From a checkpoint of a small transformer trained on Wikipedia: 4822 steps.
MLP neurons of a small language model. Each row is named by its layer, matrix (gate and up: input weights; down: output weights) and neuron, and shows model dimensions 48-175. Each number is 50 + 12 x the weight over its row's rms, rounded and kept within 0 to 99. A neuron's up and down rows have the sign that makes its largest values positive.
Before each neuron's rows, "fires on" lists the tokens most often at its 100 highest values on Wikipedia text that the model never trained on.

fires on: "ma", "po", "Te", "we", " Lo", "mo"
L6.gate84:15 55 50 78 41 52 49 57 34 41 56 62 34 52 51 60 48 44 70 68 39 60 53 58 65 52 72 35 73 37 45 43 50 53 58 60 28 47 47 51 46 59 54 42 49 57 49 57 48 38 48 62 66 50 82 38 38 41 52 48 70 63 59 52 44 40 44 56 53 68 30 55 44 49 62 60 32 32 50 37 52 57 67 61 54 64 50 44 67 67 55 44 34 33 61 52 48 57 30 31 55 47 68 48 45 37 55 34 51 37 39 57 50 73 30 62 51 41 36 38 23 39 61 67 65 54 57 60
L6.up84:42 60 64 54 37 50 56 50 45 56 53 46 50 48 47 64 41 51 67 57 42 42 61 55 68 70 55 42 64 45 48 42 43 55 48 46 56 43 49 73 41 55 42 56 56 36 71 47 57 56 44 53 47 62 51 63 41 53 62 67 54 48 43 51 34 51 44 45 69 58 38 55 45 49 53 66 48 33 33 47 44 60 34 32 56 45 37 63 42 58 43 42 60 58 32 42 52 49 49 58 50 42 53 38 35 16 55 57 46 45 34 43 60 57 36 49 44 44 63 51 46 48 41 59 53 44 42 45
L6.down84:53 63 36 67 41 74 43 63 63 38 55 51 42 50 42 41 32 60 40 45 69 63 65 46 49 53 31 48 41 73 51 29 71 63 42 69 71 58 36 56 50 41 37 52 55 66 67 55 56 65 53 37 56 51 63 32 49 45 71 52 45 46 40 53 14 32 47 45 68 35 42 35 39 53 45 33 55 44 73 52 56 51 44 60 63 59 58 42 41 46 52 47 67 70 62 44 50 41 73 41 48 42 55 54 70 69 57 36 50 40 22 27 43 48 46 45 57 50 86 47 57 62 48 63 37 44 56 60

fires on: "igi", "si", "mo", "sa", "di", "ma"
L6.gate32:23 36 66 68 54 32 65 63 48 53 51 56 53 29 59 53 64 62 64 45 36 49 43 57 39 54 69 41 38 60 68 46 59 58 34 55 39 41 42 39 27 67 61 40 64 51 41 47 52 57 37 52 44 61 78 30 43 60 45 66 50 69 57 47 46 41 50 68 54 52 57 53 45 35 52 53 42 35 48 24 50 69 57 56 64 49 31 53 61 66 60 53 52 40 38 47 43 38 61 66 35 61 56 27 43 51 40 35 32 44 40 48 61 65 51 60 48 76 77 31 29 58 41 37 63 48 37 53
L6.up32:48 33 45 52 63 47 46 74 53 61 44 56 41 51 76 47 51 52 56 69 59 42 59 47 57 61 54 49 42 45 47 50 45 53 42 42 52 48 50 40 41 34 60 52 56 51 38 61 41 58 43 37 43 58 54 51 24 61 46 64 38 50 54 63 69 79 45 56 65 63 42 69 53 41 51 50 52 42 50 53 66 51 50 57 53 39 42 67 48 52 39 45 37 65 29 41 26 72 36 70 50 60 43 58 44 16 59 30 61 73 25 61 77 51 69 66 59 52 90 48 57 71 60 39 49 70 60 41
L6.down32:32 23 50 37 36 44 48 52 41 76 56 37 39 53 47 33 41 46 65 48 47 46 29 52 58 70 31 56 61 74 51 35 67 64 51 52 79 56 38 65 33 53 28 50 39 45 59 45 50 57 47 41 61 29 47 36 48 46 59 33 33 38 63 54 36 67 68 40 55 57 53 49 53 50 45 59 50 57 58 50 48 54 56 49 38 34 34 46 32 71 50 61 39 44 51 41 49 57 51 62 53 56 55 45 35 20 42 65 73 36 40 52 37 47 57 27 57 45 55 49 33 59 34 74 59 53 42 63

fires on: "th", " /", " UTC", " 2nd", " 6th"
L4.gate98:63 33 66 45 30 66 36 43 40 46 47 51 48 70 55 44 54 49 60 45 52 42 42 65 33 61 61 33 52 53 46 49 49 46 21 52 50 50 55 47 42 66 30 42 35 48 31 51 24 41 36 53 63 49 70 71 71 49 41 25 58 49 56 32 38 33 39 60 75 47 66 65 37 47 56 57 57 35 43 43 65 36 45 50 49 48 26 44 64 67 44 56 42 52 45 67 43 34 36 61 53 33 40 30 43 64 61 42 52 65 44 72 37 54 63 42 45 72 35 45 46 50 58 44 67 64 46 37
L4.up98:40 36 56 58 55 54 53 36 41 41 55 41 33 60 56 49 37 75 45 46 51 43 55 39 52 54 54 35 44 46 37 64 44 41 34 48 42 24 53 48 53 45 48 38 56 58 55 54 49 23 43 52 35 49 62 57 56 30 42 56 70 64 48 58 51 56 43 50 40 40 65 65 50 51 48 54 55 67 19 56 37 84 56 31 50 23 40 51 69 38 54 36 51 64 40 53 41 61 69 61 47 21 38 55 68 33 67 51 37 43 47 52 51 31 73 42 64 55 56 43 63 56 54 53 46 45 44 63
L4.down98:88 32 53 00 53 53 55 33 42 51 55 55 28 70 57 47 57 56 28 46 43 54 49 48 66 45 60 59 28 42 49 42 32 48 37 49 59 63 42 30 36 64 51 61 43 54 53 42 42 58 64 44 44 38 50 60 41 65 44 44 42 53 27 63 43 43 68 56 28 53 67 48 51 31 36 44 58 36 46 37 55 32 65 51 57 33 53 51 39 52 56 48 52 31 39 51 22 51 39 54 40 32 46 59 52 53 63 34 51 47 58 59 37 61 48 44 52 67 65 47 46 57 49 36 48 58 23 29

fires on: "."
L8.gate152:25 39 61 57 46 32 58 50 50 55 45 41 41 47 53 68 60 31 52 43 59 52 43 54 50 60 37 40 80 46 58 42 62 43 63 55 47 56 39 70 63 54 76 48 47 46 85 45 43 81 37 36 35 53 49 48 37 60 33 62 51 55 54 35 51 40 41 48 44 33 67 60 51 46 29 62 46 56 39 48 56 81 60 54 42 40 46 51 64 55 72 30 57 29 56 52 63 64 41 46 48 72 57 53 35 52 60 44 66 49 70 69 38 48 43 61 41 48 39 43 43 45 71 40 55 51 64 39
L8.up152:50 48 57 57 52 37 63 40 45 61 53 57 33 48 31 61 57 53 29 40 60 63 53 37 47 66 30 43 60 53 62 53 33 44 73 57 58 73 48 58 55 46 53 44 47 49 62 37 40 80 31 29 28 53 42 46 39 44 57 56 52 51 76 48 34 41 53 33 26 61 53 46 45 52 27 47 70 60 48 37 65 60 56 41 53 57 43 66 52 42 55 36 56 38 56 33 51 19 41 56 47 48 57 49 50 61 64 59 56 43 42 64 43 73 56 63 42 50 45 59 36 46 55 40 39 68 45 34
L8.down152:52 55 45 50 48 48 48 44 54 48 57 46 61 55 24 53 62 54 50 47 52 51 50 37 53 36 53 48 40 59 61 50 40 38 40 82 68 56 46 53 56 51 47 51 59 40 56 52 43 66 39 52 54 45 54 56 48 41 53 36 66 48 58 48 35 42 99 54 62 63 58 36 46 54 36 23 79 46 54 33 65 42 54 47 99 55 49 40 51 44 51 67 55 52 57 41 35 37 44 41 63 55 49 47 46 48 64 69 40 51 31 43 49 53 34 29 48 47 34 91 32 52 39 43 32 43 31 39

fires on: "-", " while", "le", "irc"
L5.gate230:46 60 65 48 67 67 53 53 56 51 34 47 56 46 49 60 69 35 64 33 42 36 60 47 61 42 49 79 49 38 53 55 40 39 31 57 26 53 59 39 37 79 59 45 36 52 31 45 33 60 39 81 50 51 54 56 49 58 53 46 60 50 32 39 42 48 42 65 61 36 66 35 78 50 53 53 58 47 45 62 49 64 44 79 49 57 60 49 51 57 58 43 34 20 55 59 29 48 46 39 43 57 65 34 42 60 33 65 47 53 65 58 53 64 42 49 49 47 54 42 34 60 64 47 48 54 78 70
L5.up230:59 39 60 60 57 55 67 63 45 35 48 41 50 38 52 47 58 40 51 59 60 60 59 47 36 42 33 46 56 61 64 54 45 51 51 47 60 77 64 41 73 44 44 65 43 67 73 29 49 52 61 70 41 36 33 54 53 62 72 52 29 69 45 52 58 44 55 61 34 07 63 49 47 68 30 51 59 60 48 51 46 70 25 37 48 32 70 52 45 59 47 31 55 44 27 48 69 56 47 48 64 57 55 49 61 59 52 55 42 62 51 68 27 43 51 46 55 47 50 41 74 57 53 73 68 49 63 58
L5.down230:65 55 61 53 51 50 59 36 40 57 60 53 42 38 42 61 67 34 42 51 54 33 54 60 73 45 40 47 47 57 37 49 47 65 39 46 41 46 64 43 35 41 45 40 62 37 50 55 47 52 61 47 38 53 47 40 70 37 53 30 56 52 38 48 53 68 38 53 89 59 39 61 60 53 64 70 41 49 70 56 41 63 50 36 26 53 33 66 39 56 34 43 52 53 54 61 40 55 37 58 22 31 55 21 38 52 59 45 31 46 63 60 54 33 62 60 55 31 50 50 41 61 57 49 49 53 40 50

fires on: "|", "-", " well", " co", "ree", "."
L8.gate302:50 36 81 43 58 55 47 32 38 43 75 50 42 71 63 50 63 40 42 23 67 56 45 49 54 56 52 72 64 65 59 43 85 54 54 57 50 37 51 62 46 47 67 34 48 52 61 48 47 28 42 65 60 42 27 63 36 54 55 40 48 40 45 58 59 14 60 41 29 67 44 43 46 48 48 41 66 54 47 50 69 64 55 37 58 62 61 40 30 67 46 58 41 50 43 55 21 48 38 46 62 51 36 65 62 38 53 51 46 39 46 41 53 40 40 43 56 39 35 56 41 49 75 42 39 46 46 43
L8.up302:55 50 47 49 54 46 41 34 61 49 50 36 77 59 48 62 57 50 40 33 57 49 46 63 59 41 49 53 54 38 46 50 55 49 56 66 46 57 54 62 52 43 40 48 47 51 37 56 37 56 64 40 48 50 63 54 20 61 54 71 55 56 55 71 44 45 58 43 55 55 59 63 55 58 38 49 57 50 46 45 56 42 65 47 52 58 48 49 23 46 34 34 55 55 54 30 61 58 45 39 77 47 37 45 64 58 54 57 54 37 23 66 83 55 62 45 34 48 50 51 59 40 25 30 58 49 39 61
L8.down302:37 49 71 69 46 43 57 55 49 44 54 52 47 48 54 37 21 40 31 37 58 44 32 71 58 43 51 36 71 53 46 43 44 63 39 40 73 49 46 55 41 69 52 63 55 52 45 38 55 40 54 47 41 38 54 54 52 34 53 76 51 66 32 63 62 63 74 56 52 50 58 65 63 42 52 15 60 48 46 61 51 28 38 50 49 66 39 68 48 33 34 54 58 56 48 49 32 49 67 50 56 30 20 64 53 40 42 37 61 70 57 44 41 47 51 68 48 53 61 55 59 20 56 60 34 62 51 45

fires on: "s", ")", "bs", "ies", " men"
L4.gate292:54 55 64 45 41 30 44 38 40 61 41 44 60 57 50 78 72 29 60 55 43 67 57 49 60 46 47 67 41 53 32 70 82 46 48 33 64 36 58 52 46 43 44 58 53 50 45 41 63 60 42 60 22 37 58 46 38 57 36 50 39 58 38 65 62 35 47 56 60 41 45 58 83 60 60 58 51 56 58 59 50 66 60 44 47 81 53 53 64 52 49 59 52 41 48 63 55 34 43 33 67 63 57 57 48 51 43 45 34 58 40 78 56 32 45 62 42 37 20 40 51 41 48 55 56 61 59 53
L4.up292:50 40 33 48 49 83 47 17 44 58 36 53 53 61 53 43 67 49 47 50 53 25 45 51 41 62 68 39 32 70 32 44 45 47 49 64 63 52 50 48 27 72 82 32 38 44 48 42 39 33 53 47 38 37 36 74 25 54 39 55 56 27 29 56 55 68 44 44 54 56 63 56 74 27 76 47 62 51 37 46 54 58 52 30 45 45 47 37 27 47 35 62 52 67 50 56 47 54 57 59 51 52 50 45 36 45 61 44 27 53 36 63 70 43 42 42 65 49 50 47 54 65 38 47 34 38 60 39
L4.down292:46 60 72 44 42 38 37 53 72 51 45 45 55 46 62 48 61 53 50 42 36 68 62 50 53 53 55 47 47 56 44 56 44 45 48 80 54 41 25 61 63 39 49 44 45 52 56 47 57 56 56 51 37 85 62 48 61 46 55 59 34 58 19 41 35 46 55 44 68 47 39 52 50 58 62 42 59 60 52 63 39 49 51 51 90 54 30 59 46 64 59 47 33 49 66 49 35 43 53 51 38 34 57 41 46 65 47 43 62 77 48 39 30 63 42 41 48 47 54 65 37 32 49 66 38 36 34 40

fires on: " m", " .", " $", ".", "$", " US"
L9.gate146:56 37 49 56 38 37 66 47 51 40 60 75 32 38 70 42 47 35 54 62 52 66 34 51 68 46 55 61 49 51 42 62 47 51 50 52 63 42 38 71 30 63 52 53 67 34 55 48 37 58 44 31 68 77 55 41 55 30 48 35 50 45 66 54 56 40 49 61 57 46 55 57 65 48 57 55 33 80 34 44 16 49 47 59 44 72 66 65 51 65 31 55 25 46 42 48 53 73 53 49 49 56 53 51 76 38 43 64 45 56 67 56 41 44 56 48 47 66 29 49 51 48 68 70 64 66 47 65
L9.up146:58 37 52 48 36 22 83 44 51 55 66 52 42 36 39 47 46 44 46 51 33 57 58 49 40 60 61 60 46 42 25 48 36 65 57 48 70 54 40 44 45 41 59 41 62 47 40 56 61 60 31 48 50 48 70 38 67 50 53 47 64 56 40 50 62 23 52 48 46 71 53 41 48 58 57 53 41 66 40 26 30 72 38 61 60 54 63 66 40 50 51 34 42 53 49 43 67 61 56 57 70 53 61 35 39 24 41 44 56 46 45 49 34 45 50 51 76 72 43 50 43 36 51 53 72 56 55 50
L9.down146:33 52 53 80 36 30 51 57 62 67 41 59 57 58 44 44 61 78 50 46 58 66 33 52 39 58 54 40 58 50 62 47 61 40 49 39 59 36 46 42 51 61 59 31 71 31 79 44 54 42 38 36 80 46 63 57 49 29 46 59 46 53 47 33 62 35 58 50 63 63 48 50 46 62 52 21 46 44 45 53 40 53 39 36 62 49 54 75 46 53 47 49 60 37 69 39 68 83 55 59 55 66 43 46 41 50 65 63 61 59 49 31 38 38 48 52 67 68 51 65 34 35 54 31 67 60 59 68

fires on: ".", " destroyed"
L4.gate235:35 30 63 75 61 25 40 51 30 37 47 35 37 42 67 73 28 49 48 39 59 56 46 60 43 60 40 49 52 52 48 43 56 24 46 44 44 82 42 78 27 60 62 55 61 53 61 45 58 34 27 63 44 44 50 50 39 33 48 44 37 44 38 34 52 47 45 51 42 46 60 55 69 25 46 55 40 58 39 44 46 48 47 43 34 64 33 49 53 41 52 61 50 50 57 65 42 45 66 37 42 60 62 53 46 51 53 70 68 24 51 38 37 59 54 45 57 50 39 53 63 33 62 43 41 50 60 55
L4.up235:43 47 63 49 63 36 41 55 56 57 49 47 37 52 48 71 64 36 45 47 47 42 48 48 45 54 47 65 48 66 42 47 78 35 50 56 49 61 55 76 32 85 44 46 59 48 68 44 44 52 52 65 48 45 37 38 53 35 47 42 54 41 33 28 37 55 51 51 43 40 48 43 67 35 63 44 30 55 55 70 55 40 31 40 48 51 52 57 51 42 58 45 42 46 58 69 44 64 49 41 42 60 52 46 48 70 52 70 53 43 64 42 38 55 59 38 43 44 36 55 50 41 62 38 32 59 68 64
L4.down235:51 40 69 58 49 40 46 29 41 37 51 49 57 51 56 49 58 25 52 46 65 23 35 57 61 55 57 57 47 48 54 60 59 39 43 65 30 57 46 57 59 57 42 48 29 62 67 37 40 38 36 66 39 53 57 47 45 46 58 56 36 68 53 34 69 45 95 35 53 35 53 52 65 43 57 10 58 30 49 50 48 65 57 39 87 41 41 57 52 62 70 47 43 40 51 62 66 55 56 47 39 55 50 46 56 58 66 46 62 46 47 46 59 41 42 55 49 58 40 78 51 49 59 42 57 60 62 45

fires on: " under", " hold", " at", " 978", "DST"
L9.gate89:38 40 42 52 48 55 32 42 59 78 46 46 50 21 49 51 42 30 39 63 74 52 54 50 73 66 24 50 61 52 44 60 61 67 59 59 39 48 32 31 33 52 68 50 41 53 52 45 35 69 56 73 66 43 54 46 35 38 36 41 49 61 59 63 48 57 58 60 56 48 49 61 56 37 31 42 45 39 65 53 54 51 53 35 60 55 60 23 61 60 42 40 41 40 30 56 34 43 78 40 47 55 59 43 46 54 52 32 31 56 50 56 41 54 25 53 40 51 61 55 44 63 37 64 72 66 41 62
L9.up89:35 49 53 57 50 62 57 51 48 45 33 43 33 58 77 45 40 38 49 55 55 68 35 49 41 68 37 50 32 60 43 57 45 48 52 73 34 58 38 57 57 48 52 50 64 63 72 43 43 70 56 42 53 45 50 73 41 44 30 54 28 54 49 68 51 62 49 56 53 64 44 44 52 47 56 60 29 49 42 64 18 44 55 52 57 68 44 51 51 43 43 53 29 63 60 60 48 32 59 56 51 36 60 46 52 68 47 60 52 45 23 70 52 70 44 60 47 41 36 38 40 29 45 61 59 61 55 68
L9.down89:61 42 49 45 61 44 58 49 48 35 57 51 58 74 34 55 43 60 38 61 53 34 37 43 42 51 40 45 36 52 57 40 53 55 78 38 52 36 30 50 62 57 64 36 44 55 51 57 45 40 32 47 36 47 49 61 59 38 62 73 61 20 57 47 47 69 33 83 48 54 37 58 51 51 65 43 60 46 74 23 50 52 56 46 69 45 58 58 54 28 56 69 57 42 44 28 51 71 60 46 44 30 44 68 42 27 44 45 35 39 38 51 34 59 47 59 55 69 43 58 29 47 32 74 63 42 50 34

fires on: " Hi", " du", " tri", " by", " Tri", " By"
L5.gate96:32 55 39 60 48 53 51 50 54 59 46 60 67 35 57 65 51 48 73 35 49 62 42 44 65 47 50 44 48 50 83 43 53 50 67 55 41 59 39 43 60 52 38 38 44 58 60 86 56 56 70 70 57 41 52 43 55 67 35 76 46 58 52 41 74 29 40 61 39 74 38 66 39 45 46 58 47 44 44 58 42 45 66 42 45 58 46 58 88 37 71 64 44 53 63 59 38 42 31 37 48 62 76 42 46 38 25 50 45 44 63 54 49 36 44 65 58 74 49 29 45 44 60 55 56 30 41 80
L5.up96:34 68 37 61 38 56 43 65 62 56 50 65 67 54 50 76 45 75 59 50 47 59 46 40 74 51 53 43 51 43 63 64 43 58 46 47 61 49 60 53 60 32 46 68 56 57 47 48 65 40 66 44 70 27 45 38 66 53 44 41 23 48 54 67 59 47 49 45 46 71 21 57 31 52 50 39 70 45 52 37 54 46 66 44 40 42 38 37 69 18 60 62 46 50 59 49 46 59 37 47 42 49 51 58 46 31 27 67 60 43 60 47 48 44 27 54 57 63 49 54 52 53 54 57 51 37 41 59
L5.down96:89 32 51 51 64 52 64 59 63 56 58 70 60 45 25 39 31 43 41 61 47 49 72 46 41 57 62 27 55 77 48 40 42 50 47 43 60 31 50 47 65 58 33 48 55 52 32 49 67 75 64 45 62 47 58 79 43 42 50 39 42 42 29 52 48 58 57 56 56 62 44 53 57 49 57 51 63 79 47 35 49 52 72 37 52 41 42 62 44 28 36 49 53 60 31 29 53 16 60 53 51 41 61 64 47 51 51 64 50 42 56 39 63 39 81 73 21 48 54 51 43 52 53 57 26 43 55 62

fires on: "-", "|", "El", " of", "ul", " El"
L6.gate283:34 52 68 69 55 52 57 45 40 68 35 52 45 51 56 63 60 19 67 30 66 50 34 59 57 52 52 59 41 66 58 32 61 54 40 56 24 51 57 50 41 47 50 31 47 61 56 56 60 57 59 60 55 42 45 47 60 40 48 65 56 66 40 56 60 41 46 61 42 49 64 52 66 60 47 62 36 82 46 54 54 67 29 45 39 56 45 55 65 65 61 67 40 51 62 68 44 67 51 35 44 42 63 45 41 66 40 41 44 40 41 47 54 50 37 57 55 59 40 39 43 56 59 57 66 65 49 84
L6.up283:44 39 53 51 47 55 65 48 60 66 40 77 43 51 42 49 49 50 45 43 53 47 72 47 74 38 52 42 49 46 46 21 52 48 34 56 26 34 57 45 43 51 69 39 62 73 41 42 61 60 60 54 63 34 40 29 62 48 56 37 60 42 31 61 31 40 57 48 34 26 75 46 40 57 48 47 55 56 39 38 49 48 37 49 49 35 36 49 47 37 60 68 64 39 52 53 50 49 48 49 34 39 47 36 47 55 47 47 34 53 41 32 39 66 38 44 58 59 48 63 39 71 42 37 53 60 37 66
L6.down283:58 62 61 26 58 72 56 67 62 45 34 65 57 59 17 43 40 55 44 39 60 61 71 33 66 50 50 40 57 43 40 62 55 33 44 66 41 65 48 38 55 44 54 51 44 72 39 45 28 61 54 41 45 52 49 58 55 44 59 49 45 40 56 44 54 58 81 22 23 69 64 58 38 35 62 29 47 52 50 52 68 45 38 39 63 35 15 48 49 45 52 41 56 60 64 45 43 40 62 49 29 51 34 49 71 57 31 57 49 55 69 49 49 39 55 67 59 67 83 77 56 41 51 25 43 51 53 27

fires on: ",", " of", " and", "\""
L6.gate21:35 54 57 55 65 39 47 50 62 34 66 24 59 54 47 41 52 47 47 61 49 36 43 40 64 36 56 64 55 39 53 55 60 62 71 62 52 39 36 59 36 58 58 57 31 53 49 63 35 38 40 43 41 56 32 47 19 81 63 55 41 65 88 44 66 62 44 51 43 44 43 65 47 60 41 58 35 39 29 33 27 60 53 37 41 65 54 40 64 54 39 42 46 78 52 50 49 64 42 51 57 64 41 40 36 20 45 31 59 53 61 51 40 55 40 38 57 48 56 48 37 41 36 57 64 53 42 61
L6.up21:65 69 57 36 26 66 41 57 67 49 47 69 39 65 52 39 41 57 57 51 42 70 53 66 41 43 41 53 56 53 64 41 61 47 64 49 60 66 29 61 42 65 35 30 55 49 49 31 43 65 46 68 41 48 42 27 47 37 73 32 52 61 59 46 53 21 67 41 60 43 57 43 70 46 74 38 55 37 58 52 58 41 53 41 66 48 34 48 33 62 59 61 36 50 27 47 31 49 35 55 40 39 49 55 25 46 79 38 55 85 49 38 59 46 31 43 63 57 49 63 55 36 50 42 38 57 21 63
L6.down21:47 46 57 58 38 73 43 37 56 49 52 56 48 52 32 44 60 51 59 44 38 54 54 57 40 49 63 67 62 34 51 42 38 45 64 72 58 64 63 50 46 60 59 60 61 65 38 65 62 35 74 43 72 63 44 55 34 61 58 43 17 67 45 55 47 44 44 42 58 62 69 50 46 35 49 58 57 32 72 47 58 62 51 49 38 71 52 83 47 40 72 55 61 47 56 57 63 29 50 41 49 48 46 67 52 73 74 54 55 65 46 53 48 47 63 48 34 40 65 52 56 71 58 46 49 75 68 59

fires on: " |", "s", "al", "ns", ")"
L8.gate96:56 61 46 45 26 28 58 37 56 69 47 58 45 53 39 49 76 13 62 53 50 62 59 48 53 58 56 65 62 63 56 41 46 50 42 58 56 44 40 52 35 56 38 42 49 52 36 60 21 50 49 44 52 50 67 49 38 53 36 82 48 34 53 47 35 42 49 47 51 38 54 45 64 22 63 59 60 58 59 39 55 54 49 44 49 32 63 48 57 42 53 56 48 61 58 46 43 32 47 49 60 63 50 52 39 55 58 37 72 34 56 58 58 37 51 55 44 56 39 42 60 47 67 64 44 73 59 46
L8.up96:56 57 65 41 36 48 41 59 61 49 34 50 36 65 56 51 51 31 38 53 38 54 51 32 49 55 74 70 56 46 49 40 55 47 33 43 72 47 45 46 42 40 48 35 42 54 31 49 46 41 74 44 37 48 59 47 35 27 33 72 26 25 41 37 38 52 54 35 51 42 49 43 59 37 40 37 66 60 43 41 65 56 42 41 52 29 61 53 40 39 49 37 63 57 55 39 42 19 33 54 51 39 47 51 53 62 39 39 70 29 42 40 64 32 63 67 39 51 60 58 53 69 47 69 33 69 59 39
L8.down96:43 47 51 34 78 58 63 43 50 47 43 44 45 77 56 53 34 72 65 50 48 25 61 64 54 35 72 47 54 49 51 61 53 56 60 52 55 46 67 68 47 58 42 57 57 32 62 61 64 43 72 51 42 43 61 66 44 49 67 35 36 74 30 58 54 49 89 35 45 41 51 66 53 63 54 00 40 45 58 61 52 55 43 41 87 58 40 62 63 44 41 55 63 55 65 58 45 61 39 50 52 66 45 49 49 57 51 60 65 61 42 39 22 52 40 57 57 49 49 65 43 45 50 51 38 57 65 33

fires on: "co", " he", "the", "lo", "ke", "sel"
L2.gate303:49 39 48 46 61 47 57 49 39 34 49 43 62 54 51 51 52 36 58 56 67 35 49 54 80 54 63 57 42 63 47 28 47 50 53 62 66 53 58 49 27 48 51 57 35 33 36 43 35 14 80 49 69 69 25 63 42 52 44 17 63 48 55 59 57 36 51 56 67 55 45 59 58 46 53 39 59 66 75 58 64 42 51 59 56 61 59 28 66 61 47 45 35 48 43 51 53 70 60 35 65 59 40 56 61 42 45 56 38 49 65 79 66 72 54 59 50 43 52 53 65 67 71 66 60 46 39 38
L2.up303:54 33 56 53 42 48 42 60 48 59 59 61 51 58 53 53 52 38 47 47 53 58 51 66 48 56 72 50 48 56 51 32 51 65 57 69 30 45 37 74 49 36 30 45 28 38 53 52 38 34 56 49 76 51 38 57 46 44 08 62 44 55 46 39 52 46 49 55 65 70 59 46 41 61 55 51 66 41 58 46 56 44 58 36 56 69 32 60 60 43 59 40 46 49 49 44 55 73 40 60 64 61 50 70 17 43 13 55 49 34 51 67 55 33 62 25 47 46 42 54 61 45 68 48 59 61 25 46
L2.down303:52 29 45 74 57 64 46 44 62 58 50 46 46 42 67 78 29 48 65 66 42 69 37 44 63 40 72 36 35 71 44 52 23 52 68 30 74 57 67 57 44 47 44 45 61 51 44 32 59 52 30 49 55 21 56 55 62 46 38 45 52 59 54 56 53 63 29 52 58 51 54 66 47 69 62 39 36 46 41 41 42 49 52 58 70 52 89 37 23 47 48 67 40 34 31 48 42 46 58 58 32 55 50 27 64 42 64 45 41 17 46 38 36 57 40 45 29 42 61 50 49 54 46 47 58 76 46 51

fires on: " from", " to", " of", " From", "Career", "|"
L6.gate308:36 58 44 46 67 60 55 42 50 49 38 57 27 60 65 66 61 55 72 58 49 49 33 68 62 60 57 36 65 43 58 54 74 37 27 62 55 35 59 56 62 52 55 57 60 47 49 68 44 59 42 59 46 61 35 37 41 56 58 49 67 52 47 57 51 67 49 54 48 58 28 43 60 51 55 52 35 52 49 54 50 68 52 66 53 48 43 60 70 63 65 36 70 37 58 46 34 66 26 45 46 59 49 34 51 54 52 42 50 45 43 52 41 48 59 67 47 55 51 40 57 40 51 38 49 61 49 65
L6.up308:44 36 52 38 32 60 49 49 66 71 48 38 32 56 27 63 54 41 57 60 50 57 21 48 57 77 45 56 55 76 75 53 56 50 55 63 38 39 41 54 39 33 52 31 37 57 42 48 48 54 60 36 38 47 71 70 64 55 39 35 63 40 65 64 59 59 53 48 44 61 31 35 39 50 52 49 72 44 36 68 53 53 39 46 62 32 52 42 64 48 57 46 57 62 59 70 42 43 37 51 60 60 44 55 58 62 35 62 27 45 42 53 45 65 53 48 57 44 42 53 30 51 49 42 42 56 62 31
L6.down308:57 42 39 46 67 39 59 50 52 28 45 47 49 45 50 54 53 58 59 53 64 42 54 71 45 27 53 42 50 48 57 46 65 46 30 60 55 52 30 48 35 47 58 43 43 65 73 59 43 47 50 61 58 58 59 63 41 50 59 40 54 34 61 48 59 81 52 63 28 52 63 20 64 50 53 48 67 66 72 56 73 62 64 46 58 33 28 60 25 59 55 58 57 49 51 48 30 45 26 53 50 32 51 53 58 48 37 21 34 56 55 36 43 36 64 76 49 50 66 47 49 75 55 47 58 43 57 39

fires on: "th", " /", "st", "d", "h"
L2.gate205:37 45 53 64 44 47 49 61 38 44 54 59 42 40 48 56 42 53 64 51 45 33 36 63 39 49 65 39 39 44 53 29 41 41 28 62 20 23 51 33 38 56 27 44 37 46 40 60 46 46 60 46 63 43 52 42 61 39 51 36 46 48 46 50 54 45 38 64 43 60 65 44 54 47 64 56 49 57 27 43 49 51 43 61 44 56 57 50 59 68 65 62 29 41 44 71 39 58 49 44 36 31 53 48 64 33 64 54 44 65 59 60 66 45 54 45 59 76 52 44 45 37 51 69 72 46 30 55
L2.up205:39 42 48 59 52 44 62 47 37 64 35 53 46 54 58 46 39 45 55 49 26 55 55 52 47 68 44 26 25 56 50 51 51 56 38 43 38 42 59 53 31 33 48 56 50 55 71 26 46 38 50 34 59 45 61 66 72 47 51 43 50 44 42 39 50 49 39 46 37 38 48 52 32 38 50 62 56 56 32 36 54 36 35 31 35 29 12 54 60 50 53 60 47 43 47 54 53 42 52 48 30 45 39 45 49 37 61 63 41 42 59 47 34 53 56 33 63 64 60 49 36 59 50 60 58 47 33 40
L2.down205:72 26 52 37 44 62 46 68 39 25 61 62 33 46 64 35 40 63 50 49 59 55 42 41 60 59 73 53 45 47 45 40 57 35 20 46 37 57 56 36 41 42 58 44 44 50 68 57 59 55 49 54 46 33 56 77 61 42 52 51 50 60 42 60 51 45 72 28 38 40 43 69 43 63 45 39 35 60 40 32 42 44 39 56 45 36 38 33 65 25 53 39 67 59 33 45 43 54 53 83 42 44 35 48 42 61 63 43 37 46 63 55 16 65 63 57 62 44 38 68 37 67 41 38 55 32 12 49